{"d_model": 576, "positions": "rope", "rope_base": 10000.0, "rope_fraction": 1.0, "parallel_block": false, "lr": 0.00103, "decay_shape": "linear"}
MLP neurons of a small language model. Each row is named by its layer, matrix (down: output weights) and neuron, and shows model dimensions 192-383. Each number is 128 + 32 x the weight over its row's rms, rounded and kept within 0 to 255. Numbers have three digits each.
A block is one neuron, or neurons of one layer that tend to fire together. Before each block is what it responds to, as a language model described it from the Wikipedia text at the highest values.

Connecting words or middle tokens inside multiword proper names of institutions and titles, mostly of or for after College, Institute, Center, Office.
L3.down250:151091116111135099101155045061143119117119152166090065165120130119100134151128117184153139148139093137149081087102134150045105125104117136098088095122104124155097093164142091127171174086101131109112153135143142130145125142116141083133136102148148084129110131184154084187132112122158132131158129071136159121116115129124127108107105152164073099122123122127200124191119076118097092087129082115113087176094076144069124182174141124080105155144102118165145144149139079164211132137109149105164142095121132089135162121143214139133152082182065180181124076109137126133132138111086188122
L3.down582:202127180081134166083146145097094157115077118071187127130123095095072159120130139119190163124094129123164125051156144154168164198072106168147119186124113104152129064158113157157103082164155169137152145099125192115144158135148089140178129140164115150099174146171154113098148064148141121169143091115179197159091128147173137104109093137085123112177123132158114147091130152141097102112104143154169078122145077153115072154138112100174169124118098168080068122139048099114109212101167130114108162126140116158140187154128056115105063146061074110147158149109172174084232093066119107163
L3.down768:127149158105141183122163094084149117144107124095134089109090105196178082134065109158113139128069122152114130135145104139086084173151092163155120118055151163092065221142084141085195085107088171096077143111186088174113131070165103162079102164129165063138215191074117114110147124102105114134122104114104147133095099093123137093119082084119132116163133164116074142158125171106130140112137133123133123081112125102132169102136140198116130072139106152095089185137148116103082188131111076187189108165132162141173166132131143121147128099107133145170215081111177119060126155125164146113
L3.down1098:116064134109126101177105114129120115127135087120103046200121148184127093080130115140121135109159079159161136100115115104147084094141132127117093168107182080122175137130164135115093120168070095133102108080093117130152152088102087133097108129107138128149111094108137143154096131113139117147137104128058172094103161149096169117125084221125146094120116142119064167106138111074099104167082181183130093089150122107144031113121154157145093170107134125145131068081110120150150097125126103065115096183147109102149070195115135122171080123097132124121107132146161104115161116102151049130
L3.down1586:086113147077157143138158138108128137130091070144127109112140088130149118182093202153165142145115119108159138096109142135131117113139164178133131117078154114123135076107096188160134107109153183071168165132158182146074136113182114122141125193155151091106155163118116088095133145171144151171121103117083125133185096139136180147138120118088114110142087191138097100096142134127157129139098135126121128164084126129120152099114035096085122085096171128095158135179123127071079139083145097189104175101122102187166150118145167067155171126135088118111150177085117105125183129099124113159
L3.down1973:141130162049132144085151153079186153142113145108169165095089112130125180149121119090163112117081090123173155130129080089113076133176130146195124141159078135121168127165112118129161111094136137104174134115108094137088136182127145088126160152184151122133138153172115146131118113135107145117191112142122171123076104150152184075179125096149056177141151119107098135176088145114119090141119161117164186138127137122092150170114068114095105092129146148139090155117135094167130108129103094151133080148144155227130149082076139072099090109116154086152164108129142153167164095118143100173
L3.down1980:147168171117140191115177142095132153091065150121120168068132103154144161146144169112150117127113079130088169053137128097133063136101167186145133199143126105154088089102097130067124098102118156076094101112089055132094150034151160087118148135149127120104185135095108148100151151183123131195148120117131146191096087136127187094135179115078139136123089155175120123132174154074124081132094076137138185147124159102135163049148185104162167095115156164089238167075165163121173118156135143159073155113153141149099139150132099063139129133155117135116184149109111145139108092076093145145
L3.down2025:175139110150160124084140126176188151098067105131089149125165111076078119129154068146151104104136111210132085106115138114121091139136039104183110121101167108164153139126121148081122097086194087092161102080154147117106158135090135082112128106143117153097125150135051145142112106106115127154128115104072178066153155082120125141069050102163167144157100213117134182163100228129159179092104167200153087119122104146073178160156133147162128066071124163131093153129148153131142161134140095168131083156136118121113106142117113178122086090137136149112119155090110177151112115154125100122

The capitalized word-opening piece Res, mostly at a sentence or table-cell start (Researchers, Residents, Resigned, Resolution), plus scattered mid-word fragments and "be".
L5.down15:101158160122126133131100153139124106110178182114095101094090107076148067141108142120126195058148103150185172123150119131128074116164103153180101106153070137090114189105116138159153104181131134170114190145110125117142129163112139106141145180112161135146163151126167068082071126186153140197121139121084125113082176115125048174123153115192058167123171079144141080099124154119139117144148114156147201148102113125218107120134117150182112124176166147120155155105154099142102142115104122119111122076050061093096079141098076154138080140120138167168149176182101115095160126142155147152
L5.down123:124111178051146120130096122156159092066088147164054066158112087158133142122163122151161140161122151084126179163151155118089067116164098138154096083177162071104159116133171075217104107142137139168135129125110095113122122152120104110112120158065094107116139146092134148132195079109136119047132129171128137146095079151149134179112165129066116145150136171095137115158163126170115103065104170129110109138083167094097099099142106118104067059115149158097198126191139168186101112109124120109132122102145112116112089119168076150153173191136167086159103091087093142069067140133138120150
L5.down771:082098126144075135098160135095100182127148080149115107182082138189133132104164134114131142123102164187098102145146094128147147116127125160165116111149151136141125103108125139121129145137176141141063194109150132118138122121185097099140115083157097105073120108069128099133117119124196160132122136105093156172118122111137110121141173133127163088164101057180121165120089138149152120136145121124119104066118047106078088158149141134137112139119099153146075105149074134141191178133155117112089064140137133173107139083073169189149146148066132142132155126065154136072136189156173115147
L5.down1295:122214211134181178131061184111136128133115124117153176113138150139182127119121091115145099147131114121155151146095176143087141129099101210150101135140110125156171094103076135122099112126121152151082069110115116151093144127099163091134147095104107149120086048129165093120136138092074148136124076068153108052141158145150162141155105152164144112112142173145116128154149176098122095092091115076187126151133201097148111093096155116143157152089111132181018106086126198109101111113188137097077193166105154096128124147179222113099106107094103189168090084194120118129115105096102084107
L5.down1591:139166128083154102166073086066116116124099086143125153119170065119137155124127105126212172088088136137132072171132158147065128132104164167087155149115154142153121151124140087071161136119153168076111141081138159168125146152101143113110140124120065176106106062153161162124129178118188159071172175135105111086141166117126198099156088104154111127163117114106135173134223101137093109098125161121103130189157125164126072158123096151190125127128168073153129195172115130142134119080170132111126123108119064130098161172118138135086106097149168099141132121162142135148128137128186097078
L5.down1831:093153085181152094124072125194114133167132112124128142136155121098101141135124171181135164108135164109164109075089137134155122115115089142128148114133101111190133192073158091149145147070082114152137149080116102164154074137128152116155184165148195128152113148113087156075126119158153166165127147128145150099143115130112151087159085113069142173144146106048087132124121121139091149105190100122137100121035156161147067081102173169124141131153124129178103153160177139128141235086179107189143153148059125108126057080133119124155128128120146163179088091084070197151139058091117150103
L5.down2156:121106121063108137114143150115139137076163120164097075102146105081130151156150135169170168174131138145149060133162089174090136141041144051117124148135192090108198163136206156126145097091134186145150131120155146133156164057123092155170079148106130137143111160139152129098148210199153151162082134153140145159126140064106144148057179103184154105138103133111129100079139183143143147134073146132177151131105140138159125202113153160083139137080066153117106079154165128129068134106132093071136113112119106118172135150129162050146110062106158184157135138106149126152182136169112097091
L5.down2302:095068093113114124131136113122061120064160125140104141182161096154115106113055172183172129098114158059114129114140106128066135083091150100136146097116145151110134131108114206112149168094161174107109160059153173120119164111189183115107120121125132135127111115174112070109081106097129098139109133136182154098155175149144080134143120156094101117088140079158119171078093107110140127108078186156120121170058138146123133176217099147073110154128139165145070132142148135138089097142144101160153106068147158131141139179085129063160172105104091123161180164137184124124110156147156131079

The word of (sometimes on, in) inside proper names of institutions, offices and titles, as in Department of, Institute of, Palace of, Minister of; also stray mid-word fragments and table pipes.
L6.down888:160115060075139114129104157103057111137099143106116126043092119141112127128119197111099159140161091187131142095161126104071183189111181129176177110141162137109143123124150183165089114121120164102141117170136146149152135065139088113138125084081122132097189080126172109131133111116112153191097095095164143100086071096099083117174102089138120178104189138087166149083115133091098128135097138146076144108152215142100102197100154118108146088150160143124135136147174093189115125147148153082112112139132125098127111162185107165138096148114112150089062107122156121113100117111153152103

Function words or word-piece continuations that open a new sentence, quote or phrase, such as About, More|over, With|out, of, to, nearly.
L6.down951:198068157200138117129090133107145073152100114176177129138141179117103157122057117123138086097122076073203187094094129187119095086077126131099088113120143146146125229130138108104148144143137111128126069135162148165101155196145157108141161140164096152098184094149137110160090073105153091112141092175144137116172107144150163087127094188189103216136105146156150083173161092138127184218157108123170133092104177115185145106122143131134163108112125121134187102150110107143128142121076112151142178151091158082137106116122167120135125170164118106148145190181148093151155113066094146122

Periods ending a Wikipedia sentence (often a paragraph), plus tokens opening the next unit: == section headings or | table rows.
L6.down702:148137131111042111133124154120138078134112117088109125122108167140133130151109142128150134175142145142139111145144160154121255154124110139126130159116148113124126127129184121142108104133146150141124131105100138130113122116133143120164104110126111147106113108112138110143145127094093136151114122115128117120152130099132123118132121096123117117144136131135112106117127154087109110126137145110143127162134149172155110140143154137135114123123123116159000140137160124147106151113136102115182135068109115094111141130115136113122142076114131173128104097138131130119129104127107134119

Tokens that close a unit of text: sentence-final periods before a new sentence, paragraph breaks before headings, table-cell pipes, and list-item dashes.
L5.down35:089130107135124068160118115151136113149092109162119143072112102150172175123124108071133172150080057147127111143109157124088255099122117154101139152171111119115094089092131141103159115135104144175065139063116096148118122146101109188154104150152129130140110150099134125157115116174105158124121119121100145126130115186148197158151076140097127184132155128161084119117155121082144159144139138180158206168167120092129088166151145087110156112144156086122027151142149175094126122099117155174167165110091137096148144128148159117128104144134123131144149106104118150152082163110119130186
L5.down430:136196095172148160146157065133126136081100149153151146126154104107142115073122091080151177160113140158117130159116119127090255095107130196117126125154124120121120121112147133142123158116130099166142108165092132113146112118109151175108137147135085161174176081120130165142114154157175107079150173085102128136149102158146133147145124152054136140127143078101100180122151103131131137127187089154136145144083152063133121139120138077147123119104145112168051130133117165104126154133097143075118138114130123127120101106133136144159128111148117134086117146086144108149113161079139137126
L5.down528:107152140056193139150086148119135093128104116112144108133116127165135148138101158121155104141113171127152089107180107179103235162137150103155092106090134143137195166141194059097081124109187137076060142099098139084138113130112180089074169146109133125153140140135102114119133168134113150104158104141161065121155162143120075165121141162113121096155114207130111164129118175121122090084122116160133117083134137123137123127105123103175125113135105178185021102117108106128138108231147106125180150120070110137130136170137127149114143166081130149148228108130085130142166149094093129112
L5.down878:130135115150127092129145091111158120098084189092130141116124098103129112116149125098112182186152137163114163129117163110118255121126108150159090106170138135098152095101179114143085145126094102157122162094081093093134116096138138147083101159143078127149186125103138136134058126179135142091125131113156126137116082158137136130130131109055135137112120093141118187148088124075118140114132082122129166125091156061128079139150139095127128116120144136166022170122128166090129128141087152114167121094106140141121127106133157164191164103141102129110173178111133143152093187088075098143
L5.down1025:102192093191136089180124064136141123075105130157117171152083128149143158114099119068137146178141126187115099160109123102104228149106130135096148190129091155114171183121173110164123165133099119170178127195116106121132124102099117163090076131122119150135131084099108075140090097152177086150132115095127150152139112108113128135181155086088143149160109137110166160097111108156145151129195057164144152151165126170174115186111139108151117106110139135185078133136148099095095147133128137104136125137149090141088126149136110124166120088155124155065098113066147097104115159078097168098
L5.down1099:151177104184155141163169077119105114087124181148130160134143123137139129067118078096161152161143098162127131158112128126101255114108108183100105138169131087125115127114178117175123139127130110158128139166099129103137102105076121174096133134140101149135161056128148143154093125167171140078133152090107118107135093162132148150171110143094106131165140050101130199133144102151119129136170117153189160141122115080153123151102137069138126113105137134155060123147114158105102131135086162085146142122129094107133090096117126116210117100160130138087151155071169112159111149082147146113
L5.down1238:122180078173157139179147086149129124078120128147138136117142090125157131087117089068133154194122115172101125171108120116114255083104125168099112151170113107128127151094164104157128161137118090187129106186082120127124094108096122171115145137120094144146157083108123144173090144145183099107144156090098114110152101132154145147166119161046129147127141068088114179127155099142097132145199095164171148165117134081134136148118156050134112108083146119174062119144126173103134133136105172071142138130116120118110102088128134134181115115143116137085129130065136076142103149087113143143
L5.down2067:144135127085140129155100158118120086103116113063108115132133125074097144155169108075135173144188146150120136104154143147140255075140101138137095100157125164115183147088210124075088145121144115140163129120085124175136098086177122122124105103119099163145103157085061114134135201101118153139118093163105122112138115099181148099173141138095129133080131166094136145161120153091102116086138138108083122125184102105082132140076166132111125126107156153154044101086144121132146159137170102109170153091117082158138126105122146190149106172110151141148156138144088155100099129100153124151

Word-piece tokens inside a word split into several pieces, as in sp-at-ial, ev-ol-ving, l-uc-rative, Cl-ov-is, across varied text.
L6.down1516:120162138108099168124142136124144064077146151104121142135113147174133167196090130092142197138100082067148127165135081166125106112061152106111085075158085058081101132131115140152118082082111182163204126135056117083014119145136138143141147159117144083147109167088115080161114139042096212164111140112139137078127099137079130182150089152096152176135133097059192065066070075103163212123159145114148121173120140114132076083141161080127126120117142142138157126093189123115170140154138162124108095136124094102065094102110118110095181121124112129130132137125153148092120163087169164136

Fires on the end of a paragraph or row: sentence-final periods before a blank line, e.g. "timber on the return journey." ahead of ==Name==, and leading pipes of new table rows.
L3.down57:085121123153148130110145129119135091128144175099159117097089117150129123121202120077123169131106119114132116147127134089156062109124122130151176174169103103089102125128104134056154082109091171128097165126172078176089159121140095088126088081181123113109116118085128127118151222107085126141117151146116089112110119128142174147140129164056136097132101137099122143149111156109143114118159102118152161126094085133146118140124151181101145122063123162137228118160130125084158119139099138150141150146145071178104062160099172130174114098108120092170138122096133073097112109143106160129
L3.down291:154134100130000090131119175147133127155095138142130121136118141143139153141087109080141140122118153134175091140145138125118255137130180096059146164156129093153144149120102082105094075141102146151108080156105122135138123172132133119098123161063105152137060184162171136096088110125107166119123104102181098119168066112143135126144104162201132129144124099138124149111104147187133132170081140081119131149123156168098144173146096135127121111091139133135008133195124096093137121162156141082074102177120102110088098142157184114155140161146088218103096120194136102152143148106162130140
L3.down312:133157147100124149148165178079199092136087105179160124111103164155151090133115116124087100139112137131100126179144123101095243102073145139133131158163084129091105098143142161074135084114108097118093150123150084173105144140115112161189113084142132138124149100097117109198162218081144153135147125141097131117080159124160148114140136164063131132064117152175099130214132147127124128145162149182087200192140098154098109072124137155130105159078095153153064168135171197137131129138160113125157156150161154061132150136105100137133118040121099132100132120048084077166102156111097133141
L3.down319:162123182127089110111120100095137093122111127144140135120153062106136093156133117162186157131134144101147116100128080152132255167071167122172149142131125175089124123144128139135121065167122150097126134083106122131112135146120142122149127193117163134098110120124122084078135139150129131167105143121102136130158164137129078132110142049161154112119112151128130097104130127090120081074151097106112142117086150101152144164146150124159115128097151168166000147097165153117122120142123106200147156110146173112153148124118060122091142075157146090155107093177145195090122118128146097133
L3.down917:142166108150098107164150160149136064122167138122098147113056106127134132101095110147161164146151134118070149125107125071139217102082126142154190151133104103091089124115189122118135048073163106178131118160091129147142121164129075099146147139133119179193109063143106096167176098066169075144116147121069165154188174133183124110187105142142128123162173137121146152121137112112097111130183168107153148169094108115139103130135146160111129055114114115173022134192160174107111065103113153120136125058152177089139113166109117155114173093120067140171083085096151144120112185131120107117
L3.down960:145164135117155144137128134098157068110137097140155139115094181090127093081080121138103134182133140122144123140084152127108255114103129157166145146133143150101149122120196141103156105163112173097138163109125133167143111100163128142189155140102111155096108086125130140167127197094159156124146125089095130099132158073141113142156112134148137119123134121112157167134144149087138119134136143122120107151132086107124156141144178138106118165087125141191000135181108160125100131126132122095135101098108116095137145172148144139148116069111121136122138162110105125139089076147143100151
L3.down1569:128114188152053111153143108092132109108117165127122138135130132131137112077110108161146147189193158122155091140129129154140255158121087144120137110154122130136111147128185107171123060123175187082095162130122118127113135154129150122189116136090122157110111131141133126191122141133106153143105123121133125117137151135137109141152109071112116137145145128176145136115148133104120092119116115121171136134117110138159129165137170146157111139125140151131000143153148177146115141128133106169187118147130099111129127111135103167133137098143142111159116128135105161128087105151155087166
L3.down1742:141166129115117113163112099121128085148112060167149116139093139160151122113080119094106131172163181138189099126111144109126255201156134164140136107126112067110141126134182140111123104096165189099102127142106131166185137121152173118206127143103130150113104076126123089165132174110133150171133105114131069081121121123113143148158144130166137151105110102112141171110097121098200166113106073086138077111096094151113141227130124145163148136096111081150042084117169153132128159138118164112120112126100097137142156137146145180153110090135127117118145181125096151114091114065163093179

Later pieces of words split into fragments, such as am-id, ign-oring, withd-rew, plus clause-linking words like soon, until, Had in narrative prose.
L5.down244:135152189097132158139083113077127108137166118098116154092125118168127085139156131123141139145137087168119141193098115148168168085121088130123103121138141155171146093110099165160140113141121144133120185115164129155131120121091147116116116121096091141127126118093170184147109186131121182099117076121135085120154087093094068123087100078165116238144127088119137184120142122141170106136128110132160136188127094141122112064152146179135110184105162132106043125201107067158120141064146059110081088107099112151156065144151113112136112114102122192154125088082140104132106137116117115121
L5.down245:154149057103000135147109154100140139191142109107128106123091122161133089110110151157130163145087105135105171066121114150141219183175155120168128093131178143140146162100170117096135144143102124151156165147094119138148115117166156177157123128088073155146089160107134121143119049165150092138134098042130200145117110102144114125095121121116123157103147162136152113113177121121204080108076095130131136103057101123126077122110149217130119158188137207127060135174139166145091125179099144160088137144108104115131100168099198177108130152127163103148134136125131132197126152139145104127
L5.down1081:146140116113086058156116143138111156121134145104082128120134105159090140131141138117108115099078068155088132156133155111132070137168066095101123167136090143134112171152129116079123255110126175172087125130121102146144109099142177147076137148131099188140087143142163134102175087117165112144082099111153125157095096151159116116129116099085157166143082133112084143122121089211177152137046181169145149127116166144151083135142107167074147165114094056130141130160125151127130070158143105085105105097112129133118149157182183183100168160086096150129160144140132121135111083127103117146
L5.down1219:151127143141137138185102162132144119121109107132109141122178125153101121158083106104140105195123125123124055105121137127184000113107107144138105043147099103128143148147134105097126106130152087108134137130050130123137128135146107125088133167121154138150149203072154040135140095109111109193102110127152111090136111119181119147101121106130163170101156144153163071114192190163127103118116062088215129127151134077160153120138130133108126118118095137162135145085143170179107113125124123141155151200113108145155137078120127096145125089148179146095151194174129120190202177145174150085
L5.down1454:178190198123098170190121114167094123088128098171081143142140088142164097126130113079163164133122112133118204091158119145158130187108151164105099148083120170138158179125111020134124177121149106197186093127118116144124118068198144135087128096136049087146154152144121127118102131098135184134108095068128139149139151136151191148101113127151145137131097146078120135189096182118133118125116084114066129117139153070166095104119140150144097170083155154090154118147119185143153171149193142101057060162132152132150137108103173164116132141170117077163194186126071176142154131141105118105
L5.down1582:203080101120090173172153104127115162149102133147091172114196129125173193196136113197152168123191176110041182118154124128150126158113063133164142132131186131161090150129147148133078172107126147171174159110058142092109048043195065078078148136172114117101077150155119103193159139117131148121123077164129120167104160100160140119123097160080121127188143146159110126137081156143129161128053165086074122157157099121117129114131172149117135163112167088144068059111061130142123143149149126119158090120177082167082108151160135147124165110098125117085108138177160121124099138112159086150
L5.down1929:182115118055144103122122155137110103093156117085114132117112091127130137133149140112068077122140144103136087128110173118165074135166147057149151111105139177145132091126121173134178185163152153121125115145076109134200100162071163137097101115130160124119161179117173155137108138105153104078118120181138101129126095095134081134095112100090105070163118149128109157095106119138057073141145135160135120122169117175195185145104095153146135116198161157106122131128122107105071191140099137106143130127088053158170135088153125155164125135102082104117152136115161148166126153142158137167
L5.down2090:112111105133119136202129124110124114101124118155144068152116139143137181161114149106103103164071113130121132108102140116115161128101208152132141182133189120129151118134127124158157145124118089129116152067146127159140139104174121126116201096101128108140113153137063178162098045143180130130104125124123157171142132050149125143156118111170203085146087147134107102189122154160148194222083061140074116134140133082150176160101104141105157104172136108144087107071200106112086113181170160123078128123123146125077120171121183159103151124057042097085132088126139128123102106141152155106

Short middle word-piece right after a word-initial capital or letter, in names and rare words, such as F-ing-on, W-red-e, F-er-encváros, f-ring-es.
L3.down346:121159165093080126171117135080118138145102096146145135108141147152141120080101134099159151129031160188175130157094137144139085157136086120157164143078121127159151121126112087102168138086110134133114135159146088141132095126127137132119164046113124135173151141138142118076204107157100186087134151131125178102136149149186112085178119108116139156119067156125111152119087152185099156142107126131164166127129121125097136042140112127054109183132171131141152124105208101054108177104175120086160038159075145097116140066118135164142136152121127127169140109154149150082128188113202192157
L3.down377:143079067085076112153159140109216087129105167091111167147093118138124136125130159095146106206192146169114151122119053147169169105122114108126152123066205147111162145135119143126178120183147144094160123154186157144124156114171162142128119079170166166143109126165110135098177051081152099177214072085086160177135136098055061132153170114137091120144107156105124083098085109097090128208146127144102123145119111173121079121129104112111126113115152150174150121089130183102156125092105119087171137135124194113115180099083141175105178168153146121075139126128132120083107144090149173128
L3.down490:071164061147152090110118127151105111105124143118093067201081074211202189140151125124069122166150081195166110071101114082127133153134159108152088168126078141150149137128164181138137143128117103108210195076061124073164160105090115119119173161075142104102126153152079106150121086153107129119119119134091143109092142141144135147125149094163069087167147071111128075156129099121143156119135136143116146155116118109156135152106120101127131108091187120104103159056160139086114171135176169152182141108121119072149143068119155129099190132178131145124093120084125111155128116094159166094
L3.down1070:182103111140158066139110151135127121129070137151050162140117127170166136142155192142145167106136145105109141125113126135172149120153097110126102105164103141113151094069086097186179137173067099175119104186099112129164130140122131115067117109125136183103181105140151119193106086056178148132119080137160088129136121083084173111107163126065123153121137143119170121139101076097126138146126159132102107084085142109126138116204122111079177109115112114142164097124065160102104064146111160124107179144119125098091082098127106166079177198152117138141136114159168161185097110076097123129
L3.down1694:189078118118221145145130040117134190078119106194094076140168096139161119094122088133186112191135080133076179095157102135186085124100099131184113116152115089132105081103080114077130129126147120113190128085120159084133134145098084091117152180091092174136150138154105066152055183130116130164165106137176108100164132127116156155097104085089098112112120181128150159130082123112134100115116114109132063164122152122113131082161145136104144121079173181139169137145140135155132065127158139143105184123124114136154141132103099132117189133110119164150173126154181078136167168152094099134
L3.down1827:191141164151047064075175152102108158088150140130104196099134105206139129116082093094083150110069162122075168114109148113067133114147120063062116151128165088145207129131085183120116131153107126134096077071150077144128121144142134115086068078153116085120136159123142136103115077094121164127124127129141195179125101156124152135116155168114126141112125109184130157055115166121173146134108134132120083110138166120049128135147117147142126108159140146113128114162140120145172093127119093128166179123163064096092098086150115170122155155145144117092157137175130133102128188108130144119
L3.down1873:108064125173096138123151155123160109106169146148113157084098199134124138147119144105155125171191174129103159085148149132156093159174136188133113130088168141185159125087157137198106136177143137079123156134123098132094133136093125118142161070171088124111131086116104121157137112126140103132138129154115119207136134139085068180133167160124080108116181142168117134143116144106077037152122138163157190128124137155106166133104086122088112130143085114145101130038075151155146106162134184089137149112093086144120162163123163077140132150088131118140117091201081105080081177100149097105
L3.down2170:151130092143117082170161164127094124114101159191092125149124105127137133130121037173153106104103109131113170078121110119098100146150142122136142125125107170092108157155117124127158128056205107180156115123156110153115181116126101150181158163104104154084142108106130101173106197117141144133150112179177063128049110106146122130100101149159135097089124169133091175099114083141171114094123133110131095116157100114152132158076118151052169123101179138087118170142136155172129142113171158157109060121173137169151097107173136172103132124133098138117114115120144154146140119079121160113

Non-initial subword fragments that continue or finish a word split across tokens, such as out in Throughout, our in Honour, ide in outside.
L3.down585:159130117126023077145120180152133110194138109087142065139090144164116055157104151128132053122159161133127155155125171089088153133050116150120169148159082184161147086159108135107135150127185097117164123138082101087125147114130119138122141124147136175114144077071127116085112133072144084105118124139169124172159095173112105166116127137143110122125124056151084113098146149085151092122126091128163121151163158090109054169142193145139099089148125150078154176065087103113083083104090151132137158175140097130109173099112107109103139186073105117089139142129185135151089090110115193071
L3.down908:127177120073045127138062083158137136152114130136136135077122178104136058102115139122171137200160133141117194134113153138142192146140105160084107142170111090105112157133201126138147074170091172079115173195089088168117101104184148141214090167104049086161101150081110073133061131145086174113126122117167087149137110092146081143127123129156137123177094129139154145190154150112160105157091131070111080148150125130114158141105121098125160131200152088131052097071063134069128178121176114115119134151140147093179055157144096138140167223123123148099151051193148167106123168179131114120
L3.down1117:147130135170053161087134105104124108174081094130064118181125171112093127159066154080138133102095173166163128181103136188140193094107098073120128102149129141128103132095122086123142112133140127142100141147164138171173121112185176142116149096173121175101108134152127165138086098131112138023129106100152142134066100116181140112152132167158103186098105160174101144084086130137095158171101180132118148138126141135134116151077105163118149128074128127157096112170107095139098162119132084109078150133113147071131094171157149162175143141138103157182168187113118095157067122113121131080
L3.down1137:115201146152099135171093134109133129112125086127126117104165124124110068159140150122116084067141142097176153081109165174177055124109145176106125140137136089067075128168096151129095121127078139190130142112174115107175110112190184121142165147160083130122129136100215107080118136124075145126144110152120177156140123123044142078103118102143134074185114107117124129150155142160083144094179108118127083148141123138105136115114143130143151190133142132138138133090119127094129066124138088154136116092084147130170129053139198151125136097161147159136121172099169137126184127116148183083
L3.down1279:161169138169132162156085113101144176136144080063111149099139134114160113110097097107101128082156136098160138134179125140178133164100132126150150155137157140155129173119137105106149154082171107111066136142097143137093097110125146068126175120143125143157160126155110174114114121131110215120145108137106115173164139178175166133143097139112153134144145111136125126128160094190143130132192116117121031176152172164086133156150177238084138112094148087139082128145099133132255135136089141164149152111132117149135094120135155124146101114147122115095117140197161126142111139121086099100
L3.down1958:069142122100116151206158125131141135131111152154176094144087070102109146165122126132133059109148134112135102153106104149129129135162111135150116103171140144062137158090116155119106119169118222086156162172148124133135107069118096176164072138130120177144149144105113117114130132173097171138145211146111114152096134168151085105217128085155137131150120033113150043143176117047105071138145131123150158161082143137141137106116147116136132118145130066121132100106110040156132111201125148150130162065110160057098131123117172122146134140114102108081137078111164148110118135099191191134
L3.down2152:114116153176129132157090143132058119124074121115148135095171159132132088138131127135142129124118160188159116145071158179085029134065197141100132175108151109106104171140109123119116075113162109142162109128090133144104104121160117173177133138127147121168147107125213191119097099127158117121139107108161108146141069131132127081176107098158130113153076096114104088086145110127119161116094129149149049141156094096163117108089145083105177154110100134124177111125125108123095141133139152071056132122063125106168190132140109115133088125121083144202143074151101144127100099148150143126
L3.down2272:134077171046185138137104139098185140104150151148110120224097102115146203108145145101098124197153113122108110128121119110125121101096139108143044161112115114103126127118100100141106054178144178126153139105163078174103149110079154094144085164144163102161074148119098191125132150122135118131113159064157155145128189116158146110103185181118121159165139088111096141147153133086170138094091154172168108100101133090136056175157085131188128162138114119142088123110161126118121096176100136083141083069156149101066133151172152118105071123105169183161096059115159059107128208120087111116